Weights of a small GPT-style language model, trained from scratch on English Wikipedia: attention and MLP in parallel.
MLP neurons of a small language model. Each row is named by its layer, matrix (up: input weights) and neuron, and shows model dimensions 32-127. Each number is 128 + 32 x the weight over its row's rms, rounded and kept within 0 to 255. Numbers have three digits each.
After each neuron's rows, "fires on" lists the tokens most often at its 100 highest values on Wikipedia text that the model never trained on.

L9.up138:148129158161132115102158103105157153150104092095094079101137060153149077117142197117148099142215140169107151127116137164072165079135154116083173175135148148131107086118119090131149088141134109128116164211166105122100130110155101118138058191195090139151101147114194121107129104137106124164
fires on: "z", "e", "o", "om", "el", "x"

L6.up367:153164165150110086166099153071117133148106104088111144079137096159139150081133088115135095144153125115122121115085114172073118098142124104138083214124130145147145122104136165092110143120109122153187107149147065205133161100150105097147114095114217154136117128169181123129124096107090110101
fires on: "ur", " and", "r", "s", "re", "x"

L11.up510:109201079122085105110118099133155104123107144112095098139098100185167162142122099135143101138171057107198126126102131155143162122087170143149174134123164147152086069126132109087120196127177032096057152168133115127167118156151141090124147091163111103204165137145206169145090173148129100064
fires on: " E", "f", " O", "at", "th", "g"

L7.up188:172159088133126095126166127149178141171148196149127090160118142125121125119086106156167068148137110072079093136117062158130122101110085106168178106112176140123103144157136164157178116162123133116154127146078145162116150171078191147157136078123094157134133149106088154163132099079081138108
fires on: ".\n\n"

L6.up411:119111150132101123213105113174093099107148153104134105180145115090147150124102113153086164071141114132108115153152086086109161069156157183108251186164160100125137119107104161110160125128145136139072137133092095130119116162125185076098146125101100146131160137116134127085137146083119124156
fires on: "he", " he", "ro"

L7.up360:106100146137089102189118128146103145122177147136104078082107082104125154131122132138080078102112115173088108143125083140163154104195111152137152124147181122138126146093079154106134164073183067119101114178132102176062138081113135135125140133119106138138153112084124138116172115109126125133
fires on: " he", "ile", "he", "ro", "re", " she"

L9.up496:154103139115110141120138112159146125134110164082114080147131087133099084128119126087153156177185104137145147122096182159164139093100146108127115080149181133133091118123168086108109089130141036108122108150105123127139124157153103073133060148133117072146113137161114167107127137158124061233
fires on: "e", " –", "a", " of", " |", "el"

L9.up306:144141114107159096083154136167079108119171173134107103139089102122079138170136185163091111138116113127093123157131137128156126121109166124133124134093156148119116170097094154119159126124194141126143118187105186102096151164064133148107095111183131138174129100109107139147062197069157109126
fires on: ";", " |", "al", "y", "ic"

L6.up638:155175175100151188174119126163128115170124170132148132126117088132118143121080120134098110172122149175111091106211170150105156137115117101134145134043113142140141135126116161129082157087177138136170160126131123151136178127149129091149061087159000154142183083126091166075091108105069085152
fires on: "e", "ly", "te", "le", "o", "ely"

L7.up275:133174073124116094102171099148177158162145204169124078151108134152136127118108111166131054143124125092107096125132075147168130119111095097154186112104202132131114124134148130143178126144112105100155147150080134138121141160058151112160119097182141140131101137115094153137103126058085129129
fires on: ".\n\n"

L7.up26:064094139143106067141133140154145152152150143108126148185143128050096190140124162136169113082139079176082133178164095127137144120200132155115182168167187116101136137108086116131130178125176183197099130106063155134085120137074175090137132113096103084159078122072116127126161086128147145162
fires on: " con", " stud", "p", "ro", " pre", " att"

L4.up126:079149122101131087129093121175137102155152142140131102151123111152126134106105100142144106086165088094109109113117186130136123164058173099142108079204154131117069137126149167125126110140150128180176093123137131147147092128066150095119141089140118138174195104136154118085107148143023124140
fires on: "\n", "\n\n", "ual"

L7.up496:113118091127138054134169094152128109113102154120110122105189149003127125097111184121147143133124123132080137202128130091152144130089142118128194144135134158116118093125113161102136217102180154193132138117131159093116142173093164089159170105125077093162164093137156139140101142138130116152
fires on: "tern", "ter", " pre"

L10.up375:177178145137167150207159044173075151143075123120118125118090144151118080142107137118115065163198096123162091108135120086123119149082114093123175138057139127163068086120112077105163196105151063117135146140080128171155097156164095130125120109111146112164173187103187126124104179078105097151
fires on: " f", " ab", "f", "a", "at", "b"

L7.up166:138152116124173145076103151170050100158140166180085159136163117113142140107139114185128112089183097110127134143167156081114160142118152146115136136073147197136130157118114103151175120095151166156156132109109105162103157174118083141122091145165082133116124121041124151115119155115115095184
fires on: "in", "ir", "al", "an", "ic", "ed"

L4.up35:078117164166065120101168130146067129111159130167163117165082142149106151147114144151143049136150081130063147071143171144153105130069109150113164090151149100123125115136152086083116081132147066159179109108109142134178149117093162154133138071132094082091079110151077162105111131161090159115
fires on: "el", "ual", ",", " w", "\n\n", "ield"

L11.up635:191150125106084108144160099126164126153091102126156135153129108103117189146118103104119134129137133142072067100115156174129142099086154133135127125092110148163092095117106140118028135127198158132117146149106121178142131170084023115120065107140017137145135102124083146169150112134147113148
fires on: "t", "e", "o", "i", "ide", "qu"

L10.up308:166135114162097073115163101133102167141135135131117151169155108167145162175145161088097110105144110127123091073098110145137142169132100148092142113074132160092050125069100073215088179125129113129165120110147138181112147187161092151131089125132078097189153101049174149101172101135106139144
fires on: " res", "cc", "res", "s", " ex", " re"

L6.up464:146134190152094115124159132053147122156113163148096130106173164194107170138152089149112085115126140105145146072087054184106125168144086113118129094120094144076073129128146095160130146109144089121138121087145154199140106107151097131187092173154117127139183102151159115131092126126106145133
fires on: " s", "S", "s", "os", "is", " S"

L6.up127:153130145159104110083160112072180160131117108094098164084145078231098141121133082113118067164094111071119104120097119192151093144148102135125086141129129197110082101088121157119119178107156073133141122092111114122176105140142119049152078086107134153162124184175137131138135132113132158115
fires on: "re", " s", "ame", "os", "s", "ay"

L10.up240:101107201152135119075140159121134111085043133133044086116114098129120141131146198102150081186162103167182149133133124174178137105091140083120139126125172090137139137149110165109138125106118083150155100093104149168132140143126187096170099103184121107096108140105112145192112070149145095166
fires on: ",", "el", "r", " or", " by", "ar"